MLP neurons of a small language model. Each row is named by its layer, matrix (up: input weights) and neuron, and shows model dimensions 16-207. Each number is 500 + 40 x the weight over its row's rms, rounded and kept within 0 to 999. Numbers have three digits each.
Before each neuron's rows, "fires in" lists the words (lower case) most often at its 100 highest values on Wikipedia text that the model never trained on. A number after a token or word is its count.

fires in: "in" 31, "as" 14, "for" 8, "of" 8, "although" 5
L10.up826:534544540402532501545538553517477493534469531483495468495397496489442504515515477480490507499532487493518522503465471457537492507408521525506525533542524436494555506497465506429470535594454510467427496483481479590512470513444509518545525445499486502539482512503493551477600531564536510520528488419480513551559528460490458487517516519571529461423559526448483489543491463501424539491505517400524557456510523498417465485478583469549489445515546509533499384415480441478551437545421449485425443502504584461512520521487492547481474497538487477491536598438509411479430488477536463441

fires in: "is" 28, "of" 17, "a" 10, "was" 7, "an" 4
L7.up122:508490506545499511481561435508497571503526430524543530436466515493536487501553496443458465496522544446422484543456468479472534547469498543472447511485533493386474524549435557479476563460480454512481515490521478508503451470504461531504543499512501489464495513519447535509560529494457516390516530483492559519484538475521553605451492431488495491493598444488556459487499496542551585500497545441515515478453464522428551580488557436421533483466555554500556487499476466522511461513503560521519536466530436520479424544464462492418455458558504478547512500535526478489429478545486525490

fires in: "also" 79, "not" 11, "still" 4
L2.up793:512507477451528542524479467538510463502534516422545530436521439470481515445533527585540406481491517542514492489518451504511444502459480450488477553527518489498524510490508530409582481490497476539441523416511468515571502502473508498496504471548493497549481484473460491452496551538483515531501493451511503538455473538460429483508433449522519537452492474470536589486459547517562436487522529498490584488508507483462577492558568411447485500510566514530557482479448491498549425473514537490570552530509527516498552539556506437517469511514488439495560538460520474474509491520526541519

fires in: "and" 49, "who" 25, "that" 8, "but" 6, "which" 4
L7.up829:483473541541505511505484482500495499518528505493459513530475429523486534498493529487497530516489517488458459538535468489547502460545534459495476536511521495539500461522527533469509497496499499513547493463481473503379462487517493535536555500475406452483446465507584571448474447577521532456484373488539437470499526529534604530568435429555484494494482515478454500444442520499612477482524545478543459470470463482556492483448490581488472483487467524589517523523516563475479505539431460519479508552457481370494531553477544459524487486585458513505409491504525484501503490514502461523

fires in: "film" 55, "song" 16, "records" 4, "recording" 4, "songs" 4
L4.up483:475522430392508449495421467534455490534482502493474500433527535492451554525518505472483532526448390481487528519523546474480508534452467477519486424517550530508497541523550488519449553535481455468449631487538502505458416502499532561471498527574431407526477482467507571505481486510530512505520536488519463546588541418481559480489532500467441494448487405529524537443454502510509497536484424506568492483500487501438481426528482502487425440489530472529549507464506408416451480528429535420471480451515553508529509544505505507539504513560447550542498529481497528530483568476515521617

fires in: "season" 17, "group" 13, "song" 9, "championships" 7, "series" 5
L6.up896:503491517536478498499400415552531508490518561480481545453519522520473513540440426512483460534554482504476515512498545536504434482555466497586488472519525558419473474506542482490534469553482531530515504515505496491394362537516498514499533561483444457500502494516519494423555477506427504576598411507458477461567571417514496477450513507506553497514495557432536530526396506508527508499484457546552453488484433559479502470539515520493529536528539459545514487484462492529490479465418504481542613526529433459487453532487522512491484523539489509506414492494537469529480495498513472493

fires in: "a" 74
L6.up319:580453477493501461512471471549444544505554428538517529497528511507496514486465481418466516528439456481439493529439478504537516487361517464485472571486539500543544521555487496596548479605458516520434497520467530507489442526481468480476512534479484490488489519463528541497571606472497517565574529458474511485538491499501488491520480547614612466476568528490559429512468548532502517501513525442495466487508500457483495511552496452508523524534510489465529507401543570445580472486462436563442514487549438526533495567504456496407426501573511528534528530451527487521409510524480476469

fires in: "such" 28, "early" 12, "late" 8, "began" 8, "london" 6, "paris" 5
L5.up639:472499415491569509502489486415536512510543514563560458578524543513464528528496476487503517515546455439526485473473519467524449485464522396506529489518518469545514518483508552481560482559456489579547515453562473566483476523432505507480508500456500433440549486553549452554459511465559511465520435445354526527587466509524452501524551477524452474516458467429500476494477557508568514469489493457493481482515486448496456431448461596479490507472522498512528495521523510507587482512496445498504478494501530455496557515519517511485478562537446572507421514497526518513510499486476509524

fires in: "on" 49, "in" 15, "from" 7, "took" 6, "taken" 4
L8.up906:516531484522499492584494451437447476489540497528461542467522483455393501479566474561508576464450453469482455496463462509523487518412514469477493508522516484470435541492530610488511556500465508605519478555535531530508402458493495566498464471526400523464539503487436485490522497480521491484577575456460496502497555465516569546539424454497496524480498514554489473478437463517450540610496430487515500447535400408491451473517553526523461507458491467562502499489493497582533539515538501494506507562491473505483566496501461521463474476607552466467445519523525493523447447537522548491

fires in: "his" 15, "it" 14, "he" 13, "what" 8, "wife" 7, "her" 6
L10.up548:511526496510560484590530450539433571509481473462495425464453510500443516583436575467475490498451521479487470499456441544497510484558493485497547493471522533511530458528601469494503548532467508500512428482484568447486413543510423510509477508505481519506449516513532529475503474498507526500475444484529507493470507427511509548456448464603570478493518463479558540478525514491531590551492491444570477474521542490523526515554552506494426445477473477494536473486459483535512485528465422499499475547445459502530558443534593504476515407525452481541512556545532510543494482489506524447

fires in: "such" 28, "than" 27, "known" 13, "described" 6, "early" 6
L2.up959:479431419538547479498438531492544524496458474459546384573410419473498498509545519481507517512491479443525519518470498508510510484538509485519455499539512526503488461459454526500499497560433448535471506568479553523490495523461455532517469525457471467439499514562521538444534506549551519449552523493443488451479451509445483568531560462468502529468476539491461519523496551469533507484499445473549514512512489484514518456459485534562577485470513484562558531494537515451525464556516503607448498503478559513531505441501515547526442505559512521455474491471533490512468504498528577522

fires in: "york" 19, "german" 11, "american" 10, "germany" 7, "french" 6, "russian" 6
L2.up647:471506545521478583538499558516469562489507478510485496534487541492395571567557521425463482515476500507528403511442514463449535557488464451509454541568502464475466479523467472528536534513497444533495576479434551489545470468426518523447490399472497479490503493452531530520535508513530515469409592513478554464528553445481518507501451471437491522518495553525551510540500490544539501535478497432582403466518540484446470477517531446518506453505469531511624531469547473525479499458457509531596463475501452543556487515487465517489443413538482550481490542527502542536492503533521534482

fires in: "such" 19, "during" 16, "same" 11, "early" 10, "their" 9, "late" 8
L4.up712:475548482509551486508500478460544555473478529525545437475512443478495484480464538394450537542514451519483423529524521509583546494542518463566469472462555456492482482505559509473528521458517527545538485478448468490567466536408488465508467496531490402494546533554461462514532500591520519453497529509351471491539466513480537518507526514488521515499490499437486531544436559501519514584516508451516476473485524468519459466451551551536500514454484525549516501496523496490528531517513458557434526434446494561556467438481543502480499504587534523442462514468516502534555470585489544559

fires in: "song" 24, "company" 14, "series" 11, "songs" 6
L5.up785:457527426514485447486456477550482484496519485451470539480472540488472621491523497503583484503541460500487492507511516491439424423448509553554488438490481506536466524534533505472499584622525466573431532514532504479425467497519484519508555553524501500499495470517555573444461554582558521498610450463527492525514477494493503468527529521546554482443507533541455510471450490491477444463507515516542507477531485434466539477512478519536438452442584443545514462385432514469487398545461540495439525438486476445544526505539496489471467560455517423520451496515508451508438543473516542549

fires in: "that" 40, "which" 10, "who" 9, "out" 9, "one" 7, "notes" 4
L6.up730:494463507510461536424482460480517458518559419502500461509434480491492501539502503507442557488479508465510515475509475525464544439524504486516519511437486462430555502567571581533454531484494475549445512508580441546459508479401472525491548527533524427493483491536499581413493555521482520473461462529512439469555511479525511492571467435589469524466496480511455495485449468476562502515489494532583503493515476489415531450447409544476454470510526551550525480576491513481443510475464544521556491578516494413512499553504484516486438460426516474535450530459537413495464511478542495553

fires in: "a" 32, "the" 26, "an" 6, "born" 4
L6.up0:512467457470533460535496523433402579525517526546558456502421495502440533513523535501527504495473502439503516537434475499563574485489526462517504524454518432516504520502509498497484502502479494504459467476491481541491459501399494489446449459468498525511500450583503585487536529527480512477482449457461512531569414503467537545521471476608511515469541493498574559518476435531512465567499564440498489419491495408478451518452519465532484475451550567474517530548456549496531547509519487565538476497544563434491507505504523530498521378575507511488450555474519476512542560435487470521

fires in: "other" 47, "later" 30, "others" 7, "otherwise" 5, "note" 5
L2.up365:519510511408535496478575445489498512504534486503588433541495529426447443485503562577511474487499503549506473536507546484533474473549525460513546470534447423415431564491595585497529518423564540528521437437470531477528471511401457534515456485523501496504524472509480501514521563495533503448522519431515542511508491474379484605478504470567564515521513532453482532499449524531545470519492567436560492460498504432465537482476538521451492478475475479531472530487462522490521510448481508503531543529495514483533532446512512531476514526575455519506449494503544470478494518505531490560

fires in: "of" 90
L5.up96:542512549528577558456491503538536497505609456515582516528475487456448503523491560510434522543505499421510485513469547475482492453488499468581497427443465517487521532485481519528558478497471480496533518490491459527501452504486521634485512528485524474427485481513578528517496525437510522480546518483506598462433584485486481532535593505478500446461467426460532506480464624472497472515499466487514475509496467493476502523551438604566473569548470499516469409567553544526510502458464480496527477479553461490489501530531474500477533428563496415505521523475515458503485504569532523511

fires in: "but" 31, "and" 18, "this" 9, "a" 6, "exposure" 4
L10.up147:536534475465539463554497502497528530561457529431440454547483486463548589474421484553446547548467530469543435508498457492537476491489534547496488584532538428527457486526517475449556506520471476412451480392516432460517444441407436472531546542508472504511458514483554485447557485481594480457397465483540480562534492453468529503471473460575498532527514504496462511582488462558470534559526516490508490445530484456519510524578538469487528484539479545518509539445482530511446525526453411529452515519515477491471513557475555554462539474559495482557499505494511528510487563506470470543

fires in: "film" 32, "composer" 6, "short" 5, "competition" 5, "play" 4, "song" 4
L5.up272:453475509469464538534436454494441499494489518460489503445511583538470548564553477524468509487434522495498491546488552449468487490472462487500503459491530513515530517587497558500453499557461501548444459400520551461484497535532491475451499496494511548504466434523562562456492502452546500527543499520503499498491519425523512503434510479481464574523553574506498522514474461556554491472499554589504453484542478496510490452546506463475508517439601512483567539455485475480469533474465510456448499497493513420529473470516546533484467566523461566439456512513548488499438504480512522539

fires in: "as" 24, "was" 14, "became" 13, "been" 6, "become" 6
L6.up628:451402534503417507546545438452466536596505497521496540495484511483481510535537482520501576505459474467449451454564445478498551479460511478534489509439469448524519497473502546491506501468445539459490485443492570510479486517475482521542516523539437463469483467606433494466441480496396509522547504486542465510547534483507499550446483454513475467519551521499476529436449519496482515510490480446547478452514456474437488560455518534512465495509529602511524470613523516479566519648507571514554473541500555408492505526523482516500455443524514457513516504455517468432507440510486516491

fires in: "in" 51, "near" 10, "income" 4
L4.up740:570475488454445583555421485484527485529545454524580547477483475415453480478469464427517501516447521507537426518519499530506559479433506498533497465503511558515461514473532539532557518451433496526491525489491503510519501530530448592510507530515513484478551517527480440401565489513537532569544412437442465494497503456524436552498514481537499487511520509485453406505527514406516543532523499443540521548513472556554443476478467554471504490526499583558502426490406536561482492593577512477501585542564544543487516481530489474436471481511523413463460505486504528512500454512483468493

fires in: "has" 50, "also" 25, "have" 11, "had" 7
L6.up820:493532423439495586496453448517531443516538508564496538482474491467483397495531522554485484470511520472477535471532418502522479516437427507549474540466596527549529509513492487550606550539506511517506483426507510499545510563525485515506582507508523430490496538523559509527520463500492522503522540466443529460511518539534486536528424473577582506442459505505496463570462467529550523497509472452486468476501431443480542517469468424402478487545500595499538482470434464522488535434479474551557521512515549481537573568550539493465444515508392479472492531468522528465481451521492510524

fires in: "had" 24, "have" 23, "has" 12, "most" 7, "site" 4
L9.up595:382466512449482536513533479513492540581511552479513464496464554446493595545458475495467518517523487508487547490468465504444417508507461510561467496473531489531511553561517529456558528502504439490488450474524477503411521479494475529532466496541532397563464509569497536450544428497415564496454451526442553509581522483520496485601436504561478479422604462493500523469431422516562509479529488458556506509491459492502494522466514478424498574431531480551518517475506530559533471486470454488557515401542470470508525486469548495517483509478533457525491492454505446441475559505425494486

fires in: "with" 40, "had" 9, "has" 9, "and" 6, "or" 5
L7.up467:531519533497532575548461458474540524502489469475558530546490538468530478491507527486488468538550511478438526524439502451521466490445475482530526557496571563527500443451575437467518499466523427469475487476498497545397544460452517566523456523493506474556509526512575595432523503563477525472506500450453473487500526456538568544529446517533505520436497487502473522540460453497543583510501472484491479494458539449554489447474488465569493407483415487589539510541464550526419444498452449467554510486483484545490534479500480536484491478489515482445496507510538414497517521492526488452

fires in: "from" 31, "at" 24, "by" 11, "against" 8, "between" 6, "with" 5
L5.up919:559529495526508493484509513431439449488535441499507516603423451496451401489498492486486449528503497523522489555457590499539507427464512459588512558500526505547473468462624468564518492475522475537542543566492420521492501449507493546489476503526512471511610465521563515463505506553547515493513481471450532512483509503519599467531406449523481510491575472476481432526474483514501504536534482451493472509510525463506443472501520530478474512465510467549523407530491519464455468452465437476551504610532526500476508471520498476527524571500522502450467463462506417479433482476508461581

fires in: "in" 51, "independent" 5, "incumbent" 4
L5.up309:460519492489472527466506495482530477534536610491469588487418524548429434469486435536557461509455498466495467554543477483488529465460533498475521548524480558540498544479532592481487507469483535469531538492585551487548499393415471527485507528571412502554471503521468535475496479557475516463509446493475478469446468454403559515498537469466572529484513472482465424499511542446477486543499501430507483516516426513587497437493493578542472461512494455504495481510520482510499502591485429527498511495529511531452565478535460501457487483568507431449466514573485487531407490565484501548

fires in: "general" 14, "spain" 10, "position" 9, "2002" 7, "mountain" 5, "composition" 5
L4.up534:463443530464565600458496471481464446504467465482508461500529525434428426603479511520388525516510537516428465492499504457459489497484423518608530518496456483535492485513529566509477495470509475495493522415549511502503524541447484549513521569537488478483510470535522482517517513435537524545498479472506541489574506502488467489461566476546452537499505489442531505522413480515452510556461525483566447570487481436576520533466575502440468468492490564506460535481512529494446480507453465503506498541541515454518467542460512513468481455508473529495487514538517483455449501497449558515

fires in: "for" 23, "of" 22, "to" 17, "her" 7
L8.up17:416443504483577554571453488557445545464480445491530466555460485500475459508512529438446493527507450467433514568478394458529546525514532504516466454555457499572540449490470417589464518464428487506505481498457489496461493497516465522534504501501557506467498449546540506515550508513538501540532450461512511555471475485462515528517437468464550469493523504472536474516531504560483501496506486512504517485510544509482497517464534555492478441455510533465506464437527502497444472512410410527455484520414556562520488596513498591514524526513467511495516516462522429521478440443618521463

fires in: "has" 45, "have" 34, "had" 12, "having" 7
L4.up136:519544491478499449523428518484569561537472568517514510494450561487520415504526529493494537536522471492482469469486486500457469445455467519531481581506521508617487518442461444497480484518504433563488462445524501528433532506484448550508550519444511416529476493519612585473521466537474519469497454466486537500542543491520538612569464456557552505428485460483512456501486505521541529508512477407490451524469489454540466560520496423458553446411485476543504491495419529454505455505472460562521473518523520496514531471506517478549461531531485454468459476422512466458478476491495475531

fires in: "in" 33, "at" 17, "for" 11, "to" 9, "the" 5
L6.up93:527560484521471513508502461452451440525506480545581482501493450419447514476491527418492471461461520457475514560388536442499565478453511509476509564499553492495481517525485563578513541456497461476520542467435572424453518504476412517499501484505502518504495547496472547459536469543521519546496468475535443452453556500493525528520460514498576539457505544528480439480494491522529447587500492511542518508510453524443426459481483549508524540483551538546516478495482511560474477537532565563463537571551504440502580471535508515581511488495529496458451503486536454526501469557521461561

fires in: "also" 58, "berlin" 7
L4.up344:433526371428459568517429465477523474534447446526480554445464506423460487512489511526554486533543504452468510547494486452454542523469466454508497545530512531578482491474513588514505494541486486468490570424505480546427469481491519511516483519540471473525443499525482577472515519524489524582500525477475510603494490497536483512543445483564438461433499468468503511495447530532569507508524574525517468454520543490433499497438456558473411548473475507549534514460485460455511479562438481496557561541497548468515583567483446468518443521538491472481539500550508494487469511434481488552

fires in: "were" 32, "was" 29, "being" 14, "been" 4
L7.up590:361454488439455469547567489477422552616514502464520552509496451485510487496514521517445505503472502497487485466487510523536523530454483483491485536516519435517502509538532528451522564495494441527466539505539506560469506468436470539484476514517490466435479505575510558453465588502502499464499567490529467502516399493450472565438470418518507488512513486508515464460491457501525519491522450463498543463508511533434466428498463544506477393458543461545485551555418515527571439551517502542547554555565484415496549531484484486452495524493480548492550515437529487486526503492498474505

fires in: "july" 18, "november" 14, "september" 8, "february" 7, "december" 7
L5.up129:452512519444479488563509397470414492547500486477488510400493486458496462498522523497547480541447496490493487491523505589532485494484488487525488492570531451503472558599543477496620574524482469566499480532553566520542486455453481589349535440517450499494548507416574496496519532520449547463515487494506478518517527488545541474489465533567568499523516523529559461553466493473469518570493472444498514470512456529429505476507576491448459459528555549533551431505453514545495496518472485535523514500454454507589565484478542469480470539563516519477441567461527441533511497478517407531

fires in: "the" 25, "a" 23, "other" 12, "american" 6, "another" 5, "number" 5
L8.up677:423587481461488487523550475472501570559457518549558466522440550482520570539454508393468500473400529500474433516548491450576540511502530384543456437517475428446494533456463500522474471503449468473487483538462525496526458530396476516526486478474442512468444524492470531420529507566499531477437503485538500537568519497432487572473528467489593477480494518433531527506521449543493498505520521430532403451525572501542488544471509487482442584468522547478442447544475531471519487531458467506499483514523544479476519481484541531487531440520533516473551576486519441459472520503501527544

fires in: "the" 67
L2.up194:401478477515456550485515421524410486489515496543487433568462492515423491548496539435528483461509530466481453475498461541520521530463526549555556484520557453455529534580498536533510511513486512469495484488448529502492468510469502516417505465587514472458528460478461552506600549427554521498553519532473553532527531496544559555480526481511540464449622503501522476424521526531465508515484517534484510495490434519470452501520622501454481505457505537540497534488475472499533507509484549541477512498478541533588487427499454528498483443536525442451499578476544477534440479537517424479

fires in: "on" 60, "one" 9, "took" 8, "taken" 6
L2.up593:479473468507479561480481502358416509479526512486542603520462491563416430498421541512505492522462503465464433557466457534605523455500511455511505486531546459515482435497456506511501499480492499532593483566513498569485467497446499544481539484562473505511521482490520536537560534512504511490466562483476545439483472551497471540519534554550479466487541556531481425455474517513470525470491451436507555432509488462547497471526460484544437551478524552542539510494486459458491439491512418497525505540484518530552607497521473588504484538587572444494483530473529487498498427496524549512

fires in: "them" 19, "they" 18, "there" 16, "then" 8, "placed" 6, "best" 5
L9.up344:558523532484510600519485492500540477523540546511451539584512555485489528577575499436511524438482436479458524460503471503453516489509477487561477489508507463448490517494413480508500541579499510454527481486535592450439489497463483460517533496451538496513518486515510515507591504514497497519469469512530481458577491425481494501453508440494500412515550444539516498555507530538472447560507461451478527478530441496486501490547530529477470547475501505463499468543498410518539409540406476527498413550596509529504530503512496549481497466577457496505538563430499469489467510467504510495

fires in: "born" 64, "body" 5
L2.up435:413476495430477537511554500515475487521514459536496459521519587507432499551534495528484539492471508524467526478499458472524439498456447449553531592582497552510525530564425534588514512424508462460551497518500572483570435437471411489490487470483487493503480474473607514532561517493535543491536467497523498477475480472403498557469499499532470548536474466416575550507537479535528395515473482475536467488510499476486447465593548466450440447479532481532499485450501496508494491497487463518524504540444492461472540529496513551500593503524459469426494571527526525466441542533519545550

fires in: "he" 50, "himself" 6, "general" 5
L2.up563:522488501442557518571503483555494514545494558459538515536481566448512548624489557498489548518463558509442549449550476521529528508572409510514519449490510524516520523460560545491503478488531513450493495478513495524496497497505497469509516476553493486497468535532540488549541505466491522539547430512440585514521591436394465463417534504532521567541470515436457457526461498500474524512491552411515478446506455479543482532503572458397428505494429518546451553486501525504505527499513460520442519458534539534506504502511518526507522502560484476523502547527513519477527454506467516475

fires in: "before" 28, "later" 16, "since" 11, "after" 7, "until" 5
L4.up873:447479478489545518528507427433496479478508510422519506502464476475469475480530529539450543537497409494495521512470534455551492484520495509486493485515469530544477527512455536506599529456492451511496524547578494523498519492453432536499535416527533452505571487501532443440509480494487511443488548451560583522441511506477550485487426544538517546427497483523560545487458555521563473485510561470483515508502509452516504487565586557482484443517512528521526478450481442479541488509499572524512470533491531507454585457521542552517561413464393405418463497523516496499495422510535414526

fires in: "is" 59, "has" 15, "to" 6, "are" 5, "had" 4
L8.up805:508525461453573526474501498499485463439542502507468450523443533460508416480457540494481493550507468459442565525459475451461527471429493492504519516430465482522472484483517441548492516513564523553480515535454460597411529470487488532493540525506534457474568491443544529555501549474511500523548540479562519470500472460525527535515425532477544515458496464489539483584495500522496498512523498468525556475488492475514511510458522500485584489575464459539613525523489540516429491450456478506571519527517443457493475579540459500472457508472512474511481489485497450459436488553503523425

fires in: "of" 30, "a" 13, "than" 8
L6.up835:479412486452534574449456512487452508463536503489597531573473469489544497500555572439507547488500520479477455577434500513513511479477516365502498490582519560551532501519429587590476476545438508481498504511503476542485451527480506528519505456486432506511524454543574511496552490487494497509484539462471483527448499490485448561513517533534491443490521404423550485539455601517461476481516509429506425518504493408444501545450471488526507509537488546483528538476548565465505510527470454441427492502474481478500515589509495462449500541560465468471472505471515466516465523532483527460

fires in: "is" 26, "was" 19, "are" 18, "were" 16, "have" 5, "had" 4
L6.up238:466439476437508501594479504549543478487544486454437485501467494454428501479487480535479428541526471472436449505492426460516519486452490529578487502508489468533495464505525391458530489460535459532430540450554510576469493437497531525513560502529505461549530487528504518497558558511483523562487431460465545474465507507432536526488471501508502485415533503492502485500481515529484508595516494454518526478488474535527491485482513480424478445477512455563544478496481543541502478479470423527542504503529589573506486596508477542468488414513456463546507483490520441461454452498504486525

fires in: "the" 96
L4.up21:544549554519464534589495401481469433481582519556488506545479474501419522540478508487547462483445513478496520472502500477550520513397518534520491444491567469516476491483523521498522475529426486486511525468473519470539453488458469507500481448467477488490540535484537446450577481510520517490525468492420505537529532488454514567493485479524529510527542524505489448490464531435473526630507508527507497519500453526558464480485562580469486475459555578504488407496415477517506504561494465493421507491559530404495574482514481498394475467584522490455488488447516478530488546525524495477

fires in: "he" 32, "father" 6, "power" 4, "met" 4, "brother" 4
L2.up798:485523522443538544571468516513492574485563538472503511449465511534445512575444543522470498495410536541435496463517504484536542529483428499498510502472522472515477532453524510548494487479536391525461486573568484456493528558515490457527489463578511461466489516510477500446484460437469535511527456511425521481515531427511497500551515451479469548549438482451544507538588552533441536566465520445527449504513459488552487499447477494510508501454541443490492502511483504486572498455478438468511470427496510440551562537498447501355522414572470541598481479493532549455485494539472457475

fires in: "them" 20, "states" 16, "they" 16, "then" 15, "there" 10
L6.up966:481460479507514552576383469559511529487513465492468505366548481524478483532456477523475479500486449495483454510477497477426480482478508521523500474562495491479492562483495518497522520537485553536496532495609575505422491500457471505496539514496512433482522492456511514518563464585461530561533434505436502391580470484433526485476526487503449443509531535463547518522468513520515450479462502415501539483489496589476480532523579495472467536483494449512511457545511505421539384511396508561536512511529514477518502482489455498508495497571463530527521525458540434404495507537480465532

fires in: "is" 41, "was" 16, "been" 14, "be" 12
L6.up483:515434491492461471562504556486468505533542506496608548518471469520490457512501531532464508477437548424567518512458417474471500428382500434460547501532522456593512499472550523481533510505508479509447512463437449578573530527489487584526561506517506474492523483524554518522489556482517500495531511464495473508445472504417442483510458399473520475553546491417487532503441498582432562497502528520492539469498492489433534509491508490471493401506568519503529473485508493508520479525512579571560544440487537458486569618525472519457532472547435493538549486467502457441471459560483552491

fires in: "the" 91, "then" 4
L8.up1002:425525495426565506514513506502472530544508532526501446510445505492445527520486489453482506504495495532451383483521477466517554498460519498498451490492538455465448528516530537481478526529473496542556465431504540459506457486431522496486488450515409445536547510465496483378580547562503515579478510502478504591560477493472497540483534450549537444503501500450546528568532467528550481542486461448492470468526478551480464492525539482491456561461527558487531486507428541450480448573437492559412494488513588464467575492504581492460450431593568535534499535500507424551528538553513445498

fires in: "also" 82, "even" 10, "later" 6
L2.up51:522516443421468465480465423546544501555536535454520497505456427396457465486531508546531502523528487504474532495465495452503450520442484513493500541483486470457462542518500530454575462536499524496481512396522494498530463531441470454505482464512517523552475480461485495519516532500566523522567497458541568504528479472510474484483448464472534542462485482466537568488461612521562457527520522544514527494499464460506527539558537557474490544468396526539593508433385546476524471523486511509548520565500492537524542593558514484466547502504462447460440500410530530459482547512549509580

fires in: "later" 30, "early" 12, "said" 8, "public" 7, "late" 6
L4.up511:436539460425511576527450540527542492511523456496571414476509421452415549535448510505512501533534531519484475492523536498515440508469498517536463497520533378462516555498546569477565497565477530496489550422544473519504418446460510527471486501519511497453483476555531484475518517543517520486570459537441518554508491492458494499517458387517526446492512480465503547502436538486531456523499550485537374478517515527400508480453529601464433537478483527516459499481483515446551519520506495529529529498501607495512553476497511448483373464550436489531444518513544539451543499570446459544

fires in: "in" 64
L5.up526:536480448472450569455488501461548504513562453497493505457486444499444432446513459494440574534456550489534519501473570486519484468445526488474514516445463511524521503531588540522533475497514484582522515480523517513528480460481472542469499468590468407500480494454508474518543508494533527557497466456441512486472484454496459526538453468501471549544554488460508454480472503458556593519518520528505492504537494555502433414458513568486513562541515485560505431478513464436523534517493509488479536439617475382483494478514461514456478563556405536517491503487499482503438507576477441499

fires in: "born" 69
L2.up182:531507515494495475539520468480482474499468523485530482524459542463463516539530542492506466499486486492426542518468471563494477501459485474438451483554441480489549458496458440539494551477532449542599584531499444527604497484523477511423522470548481514464405530501533495431599499489493517520515492497563484449477492435372460573470494533485547566471548438523498543514545488609434469506524493444538500496505504403445457488499542548486492445486527455557488548526546502564547441483574424550421515476437519521536486489550511552459516498498508416490498477523514539529454515553520515560

fires in: "in" 63, "a" 4
L7.up585:454509414444470516501487462433512516560535499513476490405476494512510491509476414416450575525467511492473450473527577461510575511436532498516501544492503471572498579494437570565477547545451484556491477517512516518490508504463447544490509527592487491558473529537450584387483565507469511539595473472491509459504543466486471529564487436527446551475533494494491466478499546452534482586500487401516412460520512498537494409436474554507513534524466563534514497450486390497606502558561558542486491503472461509475546528550455513461547495485494462468466519546520501483485506535492467494

fires in: "this" 20, "german" 13, "english" 9, "germany" 9, "japanese" 8, "french" 6
L4.up307:467560536454504578570470441488384561521486582498472450418478529478446543529491527565475508555464510508437449493523528453503471500552490430524503477472525486507452492498468529509476467535480453518503492419503553476476391496467529529481537412507503504438463487529594532518481537512531525509421499474506509528557477528464516473500465516411605495540535449516529499457470523513515458513500472407557407397529490377410507483521470545470485487451471478487531505476526478486572515468454505460469459512524559502514556608494483542504517489573412505468525559513524513437491518498486554509

fires in: "by" 16, "of" 15, "is" 12, "part" 11, "in" 10
L6.up456:560493487486436525520541456465454497567484513509565497486468557483497533470511460468501536501497461435449492509457554405529534475521520522511462627489480497488520514477504534476479556566472475497511477543485520494458457414457422514494494521505505465508456519465465561492490528579439507443485552483557506488512523464538461555473516455522481546478594452517550523513474557588519526517513513509569477500472515453460494481494478531438525551473458561548550453474500512562561498529499556415558529460532547445509537450497471478453519485479569438435461549464523512521496521464534459550

fires in: "by" 23, "united" 20, "from" 15, "president" 12, "him" 12, "at" 7
L2.up454:502485455504548552535571525512414529499489477451451407466475475523507479500577497444519579537452560480485482588482549394509522409546525464523519546450507521524494483503495472586470553452516491421554549582568477528520488560425495501481555468515485463549425481501557513521494502522532514537473425467499522493472504453545516474466444437492548466533573463480478531452462513537458514548530489497532426508496531451490524508480546519464450460462567509504525490544561449415503486475465441521577437487479577511527501518488458466496557561475518518456465421453518469421526516499477511530

fires in: "july" 16, "may" 12, "january" 9, "october" 8, "february" 8, "september" 8
L7.up647:456471458397568579488550428491426483539462507463612477438461541483492466489558546540487499540528474445484448482368511480530454485468501505520475484496539455533499552583502506560534514460410459470462491513475501549549459476488411511416467441516516480469550532503507571539519545573413526431512449465491521491521502475511564487444490496547558549492516460520543484497547485430542518523480557484495514463497484493439513412533535542509492517462459520551545554545494527513515430485444494504452595511515484465529536506491495531483419513571531518454478546484530498513455409534526475523

fires in: "in" 29, "from" 10, "as" 8, "his" 8, "for" 7, "after" 6
L7.up689:504540547400494489561484504523520530516476513510533494492455459507455463504453562484512475531464544490457534552468528479622460545485489488468514507466552472532471518502497513547481562575508508523515453454470559455540466478472538486545576486487526478513546475507517495455533505509541486472489453472520545525477490501454516465469441504478550474473519491511460440520479505549488525511506448411460527519500526500410447454562581518485566435475606540464593401447487506543463431495434529550497496453502550541508568532525529538518513558544555454474442609463522462442505432555525480472